python train.py --num_key_value_heads=6 --intermediate_size=1024 --vocab_size=8192 --rope_fraction=1.0 --init="normal"
MLP neurons of a small language model. Each row is named by its layer, matrix (gate and up: input weights) and neuron, and shows model dimensions 32-127. Each number is 50 + 12 x the weight over its row's rms, rounded and kept within 0 to 99. A neuron's up and down rows have the sign that makes its largest values positive.
A block is one neuron, or neurons of one layer that tend to fire together. After each block is what it responds to, as a language model described it from the Wikipedia text at the highest values.

L6.gate15:48 58 48 45 52 63 64 42 68 45 42 59 64 54 63 41 42 24 56 44 39 33 51 69 59 55 25 36 52 19 48 47 79 43 52 64 57 38 55 38 35 44 66 54 71 52 37 62 59 64 73 43 47 53 59 65 45 58 39 56 47 36 41 48 47 43 50 50 55 46 42 30 60 67 41 52 61 47 56 52 47 25 62 47 60 44 39 48 38 43 48 53 53 51 37 51
L6.up15:56 52 39 51 36 55 62 53 49 52 58 27 39 53 44 68 38 71 50 49 52 63 40 57 58 50 23 42 34 47 61 31 44 30 40 30 39 47 50 66 51 49 38 48 59 27 38 70 42 38 58 40 51 38 57 60 61 58 63 58 43 54 47 17 39 60 46 50 47 55 60 49 33 56 45 43 41 54 64 53 47 62 52 83 43 34 58 26 53 61 57 47 41 55 65 70
L6.gate204:64 40 30 58 35 45 63 22 52 43 45 52 50 53 65 31 48 52 45 65 40 74 44 59 81 30 13 48 43 36 47 53 67 46 50 32 39 67 53 56 26 57 46 57 55 26 57 53 55 44 49 33 48 45 41 57 76 55 49 35 43 46 52 53 55 38 40 58 61 44 60 60 50 41 54 40 54 25 34 59 20 60 52 58 67 43 59 43 36 50 58 63 63 35 43 54
L6.up204:89 34 49 62 49 41 45 36 66 31 58 49 67 67 53 53 54 28 64 49 48 52 30 58 54 55 38 67 38 44 43 60 57 50 46 56 39 48 49 45 31 58 39 33 77 44 45 50 63 48 62 42 52 63 55 69 32 45 71 64 54 56 52 46 26 45 51 51 37 40 46 49 58 47 43 41 52 36 62 60 42 34 54 70 56 30 49 36 71 58 47 50 36 49 21 51
L6.gate234:38 68 52 63 53 23 53 30 61 36 42 38 77 51 32 36 53 55 54 44 41 62 47 55 58 50 52 26 41 53 49 24 52 40 45 31 38 52 47 45 59 68 68 62 53 38 46 53 44 57 68 44 38 46 52 53 51 47 41 39 43 62 49 38 46 32 62 48 38 61 33 47 56 66 62 47 54 43 55 55 38 48 55 60 55 50 58 60 62 41 49 53 30 54 46 77
L6.up234:50 54 30 38 69 60 39 60 34 75 39 28 71 46 61 36 34 54 53 55 46 59 48 53 58 34 46 49 53 67 55 45 45 56 63 58 38 45 45 36 34 43 55 40 43 51 46 68 40 51 56 43 60 64 58 53 58 30 42 34 39 45 42 20 66 25 56 57 44 56 41 47 68 48 51 53 44 68 63 66 47 40 68 53 74 36 38 59 29 41 39 52 58 56 31 68
L6.gate239:57 45 65 45 33 38 48 67 27 34 48 34 36 32 66 53 36 59 60 50 41 43 40 67 44 49 40 62 54 44 61 38 38 38 41 37 45 77 37 48 53 43 44 49 50 40 33 44 61 47 55 48 31 52 23 54 50 56 39 30 54 41 65 68 61 43 35 33 62 54 44 36 48 35 57 41 65 42 40 56 29 50 61 50 55 57 55 34 40 48 58 61 33 41 23 45
L6.up239:56 31 50 47 47 23 54 45 35 42 51 61 50 53 44 46 55 42 64 44 41 46 66 61 57 37 55 51 33 39 50 52 61 60 39 41 58 63 42 65 41 48 33 53 55 32 49 59 60 37 52 55 17 49 55 37 48 63 76 42 57 35 37 48 25 55 28 61 54 46 61 42 27 34 58 54 64 52 52 42 35 65 29 54 53 40 57 52 47 65 41 53 64 55 27 46
Description: Degree and manner adverbs before adjectives or verbs, mainly the -ly suffix piece (commercially, poorly), plus most, more, highly, fully.

L10.gate237:57 59 61 59 45 53 30 49 37 46 54 45 60 69 81 36 57 47 58 46 54 56 32 68 35 49 38 68 47 49 49 62 47 57 63 62 41 72 43 51 41 04 36 55 53 52 71 46 62 38 52 56 69 72 42 61 51 59 73 42 58 52 46 43 37 38 30 43 53 47 41 68 70 29 49 38 49 50 42 47 46 78 67 56 48 55 63 46 52 52 33 48 66 67 65 46
L10.up237:56 42 43 46 37 63 31 46 47 56 61 28 70 42 49 32 61 23 56 58 65 40 53 61 41 33 64 35 50 51 62 59 48 54 33 30 24 46 44 63 47 37 50 45 36 54 22 54 45 66 46 54 36 31 42 36 31 59 34 36 68 60 44 37 54 52 45 79 64 36 60 47 39 59 54 37 58 59 51 67 49 45 43 67 57 46 35 50 39 52 46 52 59 33 34 47
L10.gate345:51 50 48 52 58 43 54 45 36 45 31 32 29 33 38 43 72 58 55 63 37 54 51 67 38 54 49 41 33 74 46 48 69 77 42 22 32 60 38 45 44 28 16 64 33 53 79 39 45 58 52 53 39 44 37 45 55 57 40 51 43 35 50 64 38 74 39 56 53 52 44 36 45 43 56 41 51 60 40 26 56 45 65 64 45 53 59 21 41 48 53 47 60 62 38 50
L10.up345:39 63 56 41 42 57 65 39 47 35 46 55 47 63 63 49 39 34 52 60 36 55 55 36 49 50 59 40 53 51 62 56 43 54 29 32 50 51 56 64 64 47 74 37 44 54 42 64 57 58 63 56 40 49 32 60 61 68 48 56 41 41 51 52 52 56 68 31 54 59 54 11 60 40 50 48 60 57 70 57 54 49 37 47 30 75 55 47 31 39 37 31 50 64 53 41
L10.gate541:45 32 41 54 48 70 42 41 77 54 52 28 58 48 71 43 38 40 40 63 53 29 52 44 48 58 36 54 70 51 45 60 62 53 60 34 54 52 59 60 58 41 56 52 49 40 62 55 70 32 27 50 62 32 24 50 50 47 55 32 33 54 59 51 45 34 35 41 37 28 40 45 42 56 70 29 50 36 58 44 59 56 58 42 47 50 16 46 31 48 37 61 55 43 55 14
L10.up541:80 63 58 59 17 51 25 54 63 69 24 36 45 33 64 34 37 58 56 26 54 63 34 69 48 55 40 45 35 60 33 45 43 37 46 50 41 48 42 54 52 61 49 58 20 57 28 32 38 53 43 62 37 40 40 67 47 44 58 49 67 55 54 50 53 40 62 54 63 49 52 37 45 63 55 40 44 75 42 52 39 32 61 51 57 48 30 47 49 46 54 47 48 57 51 73
L10.gate807:51 42 38 61 59 35 33 72 82 45 60 30 55 44 65 46 47 60 47 40 44 72 53 27 39 50 43 43 59 49 50 53 47 46 39 50 55 43 38 50 67 56 67 36 31 62 62 48 88 67 57 48 48 45 29 81 59 23 47 37 41 47 43 63 30 51 46 52 62 42 39 57 53 27 67 48 32 24 51 53 48 62 54 52 68 62 66 58 70 40 38 55 50 47 57 70
L10.up807:45 50 44 66 38 42 34 50 69 35 47 29 45 53 46 35 57 65 28 41 50 78 47 44 34 43 49 36 50 54 39 56 50 34 39 43 52 74 46 65 52 52 44 78 44 41 34 52 44 41 39 37 64 36 52 62 52 51 49 40 63 41 18 62 54 51 65 47 35 67 34 42 50 45 40 42 57 61 54 61 40 27 59 47 31 47 39 40 61 41 41 62 59 59 39 34
Description: Adverb and degree words that modify a following adjective, verb or number, especially the -ly suffix (approximately, roughly, gravely), plus much, most, relatively, more than.

L7.gate656:52 34 58 69 51 61 36 29 67 44 42 56 17 64 52 77 50 61 42 45 39 78 75 31 46 44 53 46 45 36 52 59 50 56 32 36 56 54 40 53 47 44 51 57 45 52 52 54 48 44 43 52 69 58 45 33 38 61 33 61 34 55 67 75 22 56 37 49 57 43 60 28 55 47 70 50 63 58 43 53 43 54 65 44 71 54 83 61 48 43 56 59 47 68 60 58
L7.up656:36 39 50 45 49 47 50 35 49 70 70 75 39 23 42 44 53 60 28 56 32 72 43 57 56 26 58 66 56 72 54 63 51 41 52 69 53 40 57 51 30 38 43 57 58 53 49 47 36 57 59 51 68 44 50 51 41 30 36 26 30 47 57 45 52 61 53 60 67 41 46 56 50 38 40 49 76 63 43 58 50 40 60 51 46 41 32 69 63 68 47 42 44 41 65 74
Description: Mid-phrase tokens inside song, album and book titles, especially pronouns, apostrophes and word pieces, such as Would You Like, Too Young, I'm.

L7.gate356:58 30 45 57 37 25 60 42 42 46 37 61 44 35 67 35 32 44 69 64 46 42 67 40 30 41 52 63 30 49 42 26 40 43 45 47 44 69 43 45 32 38 37 47 50 33 47 44 43 25 56 70 47 53 09 31 40 51 53 70 52 57 28 48 39 44 44 50 49 47 56 54 57 62 61 43 60 33 58 47 42 53 51 56 50 50 68 50 62 55 56 53 16 42 52 49
L7.up356:57 47 12 34 48 49 44 37 30 32 54 48 43 55 65 30 26 41 57 38 52 55 57 48 39 61 64 40 43 44 62 48 62 51 46 04 38 67 17 39 46 31 38 51 41 36 48 55 69 40 62 50 44 32 24 40 49 34 43 52 31 51 33 39 31 55 44 51 55 39 57 55 50 59 58 65 57 36 59 69 29 49 42 45 62 44 65 52 33 56 64 48 65 42 37 43
Description: Intensifying or manner adverbs and comparatives placed just before an adjective, mostly after is, become or get, such as very, more, extremely, virtually.

L7.gate788:62 55 54 41 56 49 29 44 52 37 29 54 41 32 49 40 33 37 57 53 48 73 48 52 50 37 72 54 54 56 50 72 59 30 32 42 82 38 65 39 66 67 43 28 44 55 59 44 63 40 36 41 71 62 46 63 45 54 55 37 37 51 59 58 61 37 58 59 58 57 63 59 44 67 60 41 55 50 57 73 47 73 59 54 59 70 55 50 40 47 49 46 55 49 55 55
L7.up788:57 44 62 50 57 54 57 54 55 52 51 41 69 46 37 59 62 36 44 67 57 56 55 46 53 45 42 46 68 64 32 59 41 62 40 50 47 34 70 38 38 47 66 35 26 63 76 44 49 41 38 61 59 61 33 40 48 50 47 59 63 39 54 51 61 22 29 16 65 52 32 48 35 38 31 42 56 63 72 55 74 63 46 44 64 75 53 41 40 50 63 40 41 46 47 44
Description: Opening parentheses and en-dashes in table rows (unit conversions, game scores like 92–95), mid-word pieces in section headings (Crit-ical, Galle-ry), and linking prepositions such as by, against, at.

L6.gate410:48 45 66 31 54 61 57 64 66 44 34 43 49 57 41 65 41 44 38 50 45 63 49 42 45 47 55 50 48 44 60 51 54 81 34 36 49 57 31 52 27 54 45 53 49 30 24 37 68 62 29 45 61 60 61 63 55 55 43 24 29 32 42 49 63 35 35 71 72 53 58 64 64 34 84 46 52 67 45 33 59 44 37 69 51 64 56 39 32 34 48 63 77 62 55 41
L6.up410:21 49 56 36 50 52 61 67 37 28 37 61 59 26 49 56 34 56 54 34 73 41 56 45 44 36 49 45 46 43 39 34 51 41 58 42 52 41 39 41 44 70 51 37 44 56 34 28 29 47 49 38 58 24 49 70 64 26 27 60 50 44 68 79 55 30 50 57 56 61 41 49 52 48 46 53 69 49 52 50 44 53 41 58 54 52 46 45 56 61 23 58 51 27 59 48
L6.gate534:51 61 44 66 31 36 51 60 38 58 52 58 69 62 59 43 59 26 61 37 40 47 49 35 50 45 50 34 24 60 53 40 25 32 28 32 49 26 36 11 36 51 53 46 47 44 58 50 49 40 45 55 64 40 61 63 58 32 53 37 36 44 36 64 63 41 43 26 76 61 61 31 31 45 56 58 61 61 37 51 39 52 57 52 56 58 57 46 67 44 45 60 45 44 56 44
L6.up534:46 41 55 65 28 31 64 64 48 36 42 50 23 37 66 24 57 46 51 45 58 44 57 55 55 47 49 58 46 42 43 60 40 44 22 26 65 49 51 45 51 42 28 41 52 47 48 46 31 65 48 50 51 64 44 54 54 51 40 54 59 37 39 54 42 58 49 58 42 59 43 39 59 45 46 60 66 44 51 70 57 53 30 37 83 59 56 38 52 45 60 49 48 16 49 49
L6.gate863:56 55 43 65 56 48 66 46 31 59 39 47 58 48 63 64 67 70 61 62 54 45 42 43 69 69 50 51 39 55 67 54 48 41 69 72 30 37 61 32 78 49 58 40 57 52 62 70 47 42 48 48 53 47 37 55 66 27 29 44 64 57 54 43 57 75 75 45 52 53 55 44 61 43 72 56 51 44 63 26 27 48 64 38 36 53 63 44 33 43 49 66 58 62 51 57
L6.up863:81 57 33 60 46 51 47 54 56 47 45 91 54 50 35 51 46 61 32 43 65 41 51 63 62 44 57 71 59 91 66 52 60 50 66 56 61 56 39 40 50 61 42 53 56 64 71 70 55 44 44 40 33 33 58 54 42 38 39 66 50 43 59 57 40 43 62 41 42 59 35 49 66 45 57 53 83 24 67 54 47 56 34 32 45 36 75 45 48 52 52 67 57 50 50 56
L6.gate919:59 39 79 27 35 50 47 81 32 37 64 38 55 56 63 53 66 39 46 45 43 47 59 61 39 51 60 65 29 73 67 60 51 47 44 53 42 52 42 64 49 63 61 54 35 62 43 47 44 65 33 55 29 55 69 47 30 62 31 70 51 52 38 65 36 38 36 53 62 50 42 26 51 52 65 35 24 33 53 51 52 51 56 63 46 44 53 69 59 53 51 69 33 48 46 37
L6.up919:42 55 53 54 51 45 42 45 64 54 69 56 43 36 47 65 61 57 42 46 65 41 34 55 35 55 54 40 61 33 47 45 58 65 33 67 23 60 75 55 56 46 37 48 34 59 34 73 34 49 46 49 54 44 64 66 42 54 61 41 46 42 35 72 62 17 59 56 58 47 43 36 37 65 58 60 60 41 56 70 70 57 41 50 60 43 40 55 46 40 39 38 60 49 82 74
Description: Structural punctuation in wiki formatting: closing = of section headings (Awards ==), parentheses and pipes in tables or infoboxes (18.4 (65.1)).